Weights of a small GPT-style language model, trained from scratch on English Wikipedia: RMSNorm before each block, a variant of Muon for these matrices.
MLP neurons of a small language model. Each row is named by its layer, matrix (gate and up: input weights) and neuron, and shows model dimensions 368-495. Each number is 500 + 40 x the weight over its row's rms, rounded and kept within 0 to 999. Numbers have three digits each. A neuron's up and down rows have the sign that makes its largest values positive.
Before each neuron's rows, "fires on" lists the tokens most often at its 100 highest values on Wikipedia text that the model never trained on. A number after a token or word is its count.

fires on: " in" 16, "or" 10, " Sub" 8, "–18" 6, " at" 5, "id" 5
L5.gate2579:507554510512430547519509551502500535514541456478445419533508557495532495509463488490535487527421512592572561578530522497494578487455487441405571530562481479479415485442595520524533500551533480538508540475463572507563504499460484495542521478464509519532520554470450446459506494523516445527507465478524558558496513446492450472521454422519534534510569506532500464461495504529501540459514
L5.up2579:518581489540437488525519504512587535485484483519438501502494538502444490564514468453506480478488535530505563569450461545565495454449512500499481495471489540446532460514500513410457594526488559502441534497505495461537474467450512488491425495487513520497512573443558462515590443453446489505447505426499467567588517503510506500489525538497468373580505509499478543458469453507466518511614

fires on: " G" 54, " House" 10, " L" 4
L5.gate1505:505523529470537436480518490510408451512553498465548540539497441489499476478563549487475514593527570491492594553536505510461434490500509453450508491476578500509575504534439455480512538535505491448507515499449541506512498426566486507447499507562469520432535505499512501528446524495496513507552488499511484518413444508551561490478475514486466505464484544520439555485540402481537552506489
L5.up1505:478486461501509501507551481513461505447536543487492569505473544491521489578497503508566529528495492467556631513523456517488501424553505488543512495433524561536538521552414522457507521524540476522535460493482530573558566432494483487432503505544504538417477441498454497537437559363497439538542500496562468535445458505518537446470496521472490455463514472480522553471582451457577509530448

fires on: "k" 19, "l" 15, "z" 8, "g" 4, "m" 4
L5.gate808:512459479530490466538486460530437510509479544557490494446476550524561489546535531503549450471412494430558503486556495443514592480519501530512527558497496529516482484518531430443454450472494530487493562483492438497577528504494536453508476442467526545537480524511590554441481524501495464530528479467537525552496526524456501478560583465436510547461402404530524439457491514551521474400490
L5.up808:533494463559479483479474466487510539461502498532535452501478490467461555522481505494524457465469451523463467457598509557459481463496481512437586496511497514497514526523475438548507532441488480485516474471460560488431536509532590591450547519483514484475490539503459463503488508553488454579494444441504477475452524458535505475568466526440550518507539491447562433438466516530494481548449

fires on: " to" 41, " could" 5, "^" 5, "]]" 5, " later" 4, " would" 4
L5.gate2460:501541504495541512505514476463557482529531520439516446548568489433491513508427497546536492489485490439422526476461514495538474560495472434504475525513521479491495495464525472569518514507493539550437504493478477503507584475501471495516498529481462460476456486443488460492443592511417504446484532482528486391521463548573521531546432538516500480491414546511494466493542502501561438494515
L5.up2460:458466567447520463551539533472492473473579479524489436497552460508581490587502485501527492501480518498499472525560462530483517564540483566512538495515472490550479474495541527527434481492427564511471468434541468526547569549488491522441512478511456494542495506478549541536621483503516525458550537605566552484459512492558466547535505512476529463528392520557497473529450545561501486469459

fires on: " the" 36, "\n " 22, "The" 9, "=" 6
L5.gate2390:499509468514535553489577569519503458492433536604485533471475395511470564512501527485563499444486532507505492505532552468550441525502461526500512539526554529532489533543489509586457484535549505501495496514476491459549465454497525490445493500556461481501448498530507429453437504482479565521511513501493490538538487496537560522524520421511523570563588551515477497464512478536490495515452
L5.up2390:496510513512494395504387419479471489529479496476529474496509524500458475496526502572531481505522479435540496452550542499473499443430522455536552513591558513509486540510566512497512500507522533547490491560510518492530477522515527507568512529458500470463523562527463551520562517464482440483519408535519560535453454483414498505545477532502484456492576496497510533457494421522517508474518

fires on: " |" 49, " for" 8, " in" 6, " of" 6, " on" 5
L5.gate1356:544500405510406481509544477568530498457542423502455556522450466515507570480487491500473553450437510527496608543542432495535484493518515557546472502475546494527551519473495472516500466504564481547560578498478484471499496543496498453446544446545528530472481538450509498521510509514504484457541525536512514547516580501524494465504447551550459548498477508459389494484533472505434490479519
L5.up1356:496584517435507438499501499520488391507509469480459568501576475501516536452480487474486558498499484442508469552534474506471480451461432552513503475482534518425495553536491516580513554482492408465532634541445525450525506613477500493467516590548549522529473444476542549463488493482546521533495565472550567480466466485551531467442414493494488406491595539542470568448538519452521415515481

fires on: "," 13, " to" 12, ";" 8, " be" 7, " well" 6, " but" 4
L5.gate369:555475553471524430515535487469497569498461461474548524466478535449542551500534522455444490508479467512498496513438436467495483572408537470483465519519481560516467479483489504560494508501517453614484513494523522525499420506444536526478500532467571531487478461519542408460557521532441439501441488456537462534526488464521430470518402486427535532629481482434494446503469460528443549500454
L5.up369:556496512458591521471529529555487478557559467491518505491443493477457523455464564501484557448463494450521459557520450466527540480456477486489516439529494554543507469535536548496535511496502382609480524443481495482507459507511513532538513481477431554548511527451575477488541469479497454524465412483512498544482533532549568497491463572499517494516485447529530518455455536423551506516543

fires on: "'" 17, " the" 16, " |" 16, "The" 10, " G" 8, "'s" 7
L5.gate2689:485501442524422501471484513450544485535454495523513431539612480487524477485534499458561587477476516535483499466528506484508456541529384546554493517536529443561516427465521481513482504496514522498526647491562464521523515510576570509526479500527548489476461473505478474470522502462490481570563575552474470487512484582435467505496534483553465487489473516537509497464488494494497519512518
L5.up2689:483566525489535453475482489503422467480488465566459407473488483459487556526563484488482522473479486495471523452478521456474467540462425490490550475533482486477495575486514484487520542501434508436534498519473507464504519455471541537536499535459475466420473481464473440474452449432508539458498464494560549526432489443491500479555490497417543493579565513470491562476543496504539515512521

fires on: " between" 30, " of" 12, " @" 9, " at" 5, " in" 5, " near" 5
L5.gate476:439498501411567500521478548509474517511435578472457498534532489481484522518583502499526501463407448501506512447403486476493420516500448477574519551493549489517585530488552523380505488542554572452500494563495541532501520466507465485510461511500482445471489431446529522494523506527514480512515461495521577500385504520518483460463543497533476555467465449492596440533486467462496465501512
L5.up476:506465484475529499481439561543506465494490494519449477455454522523441535522510519438500504490473504503494509467516382529513530538488485519473560563496538491460417489415501487515444503502455441477514476593516541557469527465520486484423431485590473498498493504535435477522494524527486531520540484505552569496442557418548516511437523530523477506483577547516496511579511508478455449599546

fires on: " to" 18, "enc" 10, ";" 8, "ly" 7, "1:" 5, " hold" 5
L5.gate2183:473464436457445544515514496522473524463483529457526440520533521508561482502512514497520484481457436523498503501484502422523480436391463434545565620444412527557444513482506438488490472514510462507472505570533514456479464547501576613528617519466485456509443503466501553551486520495401474471490472573547531515494561513492495477553486498487462513507488519554528552474483482499545490517544
L5.up2183:541538563485511493458610545561472477539498531495516492541458500486488433449517465611480518521476456451545473447528463459531456469454522444568493419456473503477496493490560510547582540505553578502568519543453487545472496453486482563510541453405470540530536537501564500513493501584526503436545436474430463450528506475486457530441462493534523536534472579528411487531548432431475532441480

fires on: "\n " 14, " was" 11, " his" 11, " company" 8, " her" 7, " as" 5
L5.gate650:527447549535470474506510484481494454512472487482504546505517533527554486400474555497519516533564482457543566501524469443520500474484489443475527540515472503568442484474531497491484444454508557523541479593485493582549460504518538501509458469516437519529502496481535466480519464495458445476546486485472566506526459451445472504512443443537504510543519486500519516522516513593489584565479
L5.up650:529519456536483506456440486502462528467533515527501584563491500562547582504446586438460512516504466544495473482474464421533465576497424527436565523494539546499527476572478457434502550469502541482565469505555490545425521436491421496418457537495451480485491507477529479512537454481527534496508488479526572462486508459548500548454560456473545518492464450580528491516555576492511571527548

fires on: " in" 40, " of" 20, " from" 11
L5.gate340:511494557449490535498531474497582517474503507506533517476505363408445497505553442473511508489483460443538440470517551526477497483516420476472524479467492495512554552509439363452472476550547477534541440503462483553542546478477486522453570469533477471452551463414549461551453576586465511588538537560498572455462501469435543466487490460482556441482514521470519518464479486499543534567459
L5.up340:546489474515560475519563565502530514474461482533474427468528465439551474475535536505487458553485513505501457456505432471439482520565509529426493527515511477488460488466471499552540465478482502486494466534511507511426497547516505481549541463405532476490463537486462513403438547482511493610532417509445571483502474462508524470472537441531531505566497461495579425440510598516466452533498

fires on: "==" 21, " later" 10, "===" 10, " ===" 9, " early" 7
L5.gate935:469474521471473464491544436519423492458509509428407523493474469474512506483494593492472548466389417447514393448474464472543475494488505510523481471428512476515486486506510412467504459483422515411451485528486455509485501545457450543556479529446558513472500550534543466450424497481482482432523435518459544499533543480497470491487569562446487547544523490499504537464505455553595447528563
L5.up935:544540524554487477456532452444484496504542508490545466489497546472477441557556451473509532500512475511476505481472504544517515492533424522457554488518512490498500469462495515537559530524465570463526498503480459519537455514505563524507464510497487500501476484524492412504506499492456560486514519588488566502468527497537573501521522477477519487446541510550485491597443467564492477540470

fires on: " North" 18, " st" 17, " St" 9, " (18" 6, " South" 5
L5.gate610:567491562472504483533465551540487539462461578486432581531451523499483517501484453515460484425468517514507508502495444531570521496420541511497530540516490502490527463457492544470493496519480534473577536503503527538482388522498528464524540532494595463491436498449501502510501528446515423513512459461468412565532495511446493525568520442504486522501543598482455476476539529431542488528502
L5.up610:489443505463547507479497600542515497492523566486504419493478483478499482486438527490438484571535469478499454558430478582538577515409514476543561524538510382440468499482555491517446518576467495496532482485478512453466413503467495491521481597473481423457461505402494507495503487508523459463482459484447448526458499481501485486563500487486491518527464495485555513544490519510548445501543

fires on: " G" 34, "w" 28
L5.gate187:516475511514500464492535498500474522461489485557549479453526547506454543446519528496475475469406539501441511455521451537480466480478450470487477539462522505499489527520535526542527496460430474511501508477560517464499522489523501496531515536605497531469466526477537571494497616558502502452482583474488468471523432563464492578438470506490455484531545522492480554507499447445457529534510
L5.up187:488440510488441494566517499524473454490463505455524576535504565525405473456429486437505494434425528476463546515499524499446506486547490539444386491527430478472468492515518505615513468469580497493458520552557459528505509489491473442509524514510529499527552503487487512460503521506470501465522489483510404515511460514456531542457587484512475477458532490451473518508602488478535476541514

fires on: " between" 20, "===" 17, "====" 7, "s===" 6, "==" 6, "ew" 6
L5.gate838:574497554475497413425513479425520507538493557473510511526476498595489453471576520500508524570453526545470514494510484545498468453512453515505465495472572508505548481446504506466460501539480495446475547459518554525566519482470477541524461476578525480536526501483469403491564515502389561522465484497596518550524499487474544490475544504483517470452426485468472591436484459608444496508529
L5.up838:537486564513464523459503522472590515479523491456503439550492581593489547483543540572556572487515430488508493490519499513478481543562407532503486548589530453609478504507466468526532452552461554479524496554506537537522509542516535458524542480477504473502417434504415482523554528459462501548449526528494465467516412482447570481543454530522499496475561433538490500443508483493475576466548

fires on: "an" 15, " Park" 13, "al" 8, "m" 6, "own" 5, "av" 5
L5.gate2075:518531464501573546533525538410533574474544468563503533515472495448526412516503518559467514496573515485439523457469406540522504478488557534497508486550505486488509469522478493572458486522515498490495402523504490541500493473529518501450458446524522524525516482500510518493493494502527515581434558488511537478445499494544479457524513500468481494537524439448503493485525449498529467544478
L5.up2075:435529544490498552509478462487528447491457486533472485548454507471560511535521523528547489507602589534430437459504504486482521433461505474494450458516503571511469482493497365537522527534518463454481454490444498505524427542537562512516480500459558475494479471406512472515495502452549480417490500494524562439475383527528503505530492558464511479533516508497457493424574555452521498459497

fires on: " the" 22, " of" 14, "é" 12, " " 7, "The" 5, "p" 4
L5.gate2443:498484499518507460453428585529478434494401419499497512496485421544494567472536507455473523513510506472537441545431519379569521515511502472540501545436540595415409542520521447551530497485542485492488485540549479514563505473566486553479585472549421472509528512537450415504494582459532482537473467525490487454508507492495518486493496548524476528473472510529493459591530532471452557505479
L5.up2443:442541514539448422491481463452484452510502540552467502550537497446479537449515508483535531414506491496495578538464508457512514458492445612457486508518578460448550530509481460588504567477507544546514536563448522522597464453501498432600441489485555464491489502522515468542526500492562518539514520486472536505540475570538505524469497536518476538514525499501499492469480438466518504577489

fires on: "\n " 49, " Oil" 7, " Water" 6
L5.gate1319:450560524505513460511488534460539488505410530586551483527464497475535514535446518545500494465448526538525554511465505517549477560460484495539474462540475534494494479538427449589529575399515476472528472499517435561458494446541500517496473465502484594520438458426553548440440457453495494515546470551513452482533489454522465470541499492479430477522536448495456472463532537498532543510488
L5.up1319:470439505634428424543510538468524498541428539524456496522435512506528553475470564539556475505503536498442510450490533499457495535394489434447582496443562472548567496429492503513480478531391539514457473575526538548548443443515542512471422474458461615589437456511507490491438521526516493471489559475513532516419540533447547477507562485454509479495544472543432523488492551554525575484554

fires on: " Best" 21, " for" 16, " his" 8, " in" 6, " a" 5
L5.gate1922:505537436484575518460474494543481549498475550580414491508457489478477500444489507422488534504483518533484510483479493477568602523447552467574624477544491516582477455496484527493498534555492475510549519541528538506456492484399567492520454538529507474546470519401424468520420543510502538464474475459447489533489506514453454542501476498516474497496444512470466568460485526549476487410516
L5.up1922:498468511488523528384514486527546438532494494571507511572527467510567473438527533499464509489516520519551474499568547441526557484499509521457514539477541487477479445489535517513557526496402428491487512510515444477466500514438500484510462519472373426450570532427573503549476492442465482449529466538519529496516508556493581475479518461483554431569469485424461469474497499424502435450492

fires on: "s" 15, " May" 11, " April" 9, " January" 9, " March" 7
L5.gate851:475478479549441464484570401540455513485501560532463438511530581475499505549426477497547567527562504554509512584519473534535479466531518430495435486490524439495540485538508459525617555489530518503458483468539522416501458478528522495515604472461563482417502473534492429442517546506485477517589461520461525534528479587540488535549582453470472457505527560470491506497479504525501519498499
L5.up851:491519528534526586524514435470484491498523484444458488491480521565474404510519484533501525513555531514553523543477522440578575537456489591494502433535471496495498475436397475494541430527481480487507558406467583557434450483468520452478465521536555483506437499443503617535545421461541436522491539479464534509413495542521536436459523481459495512522460518477471471489425513540491462537481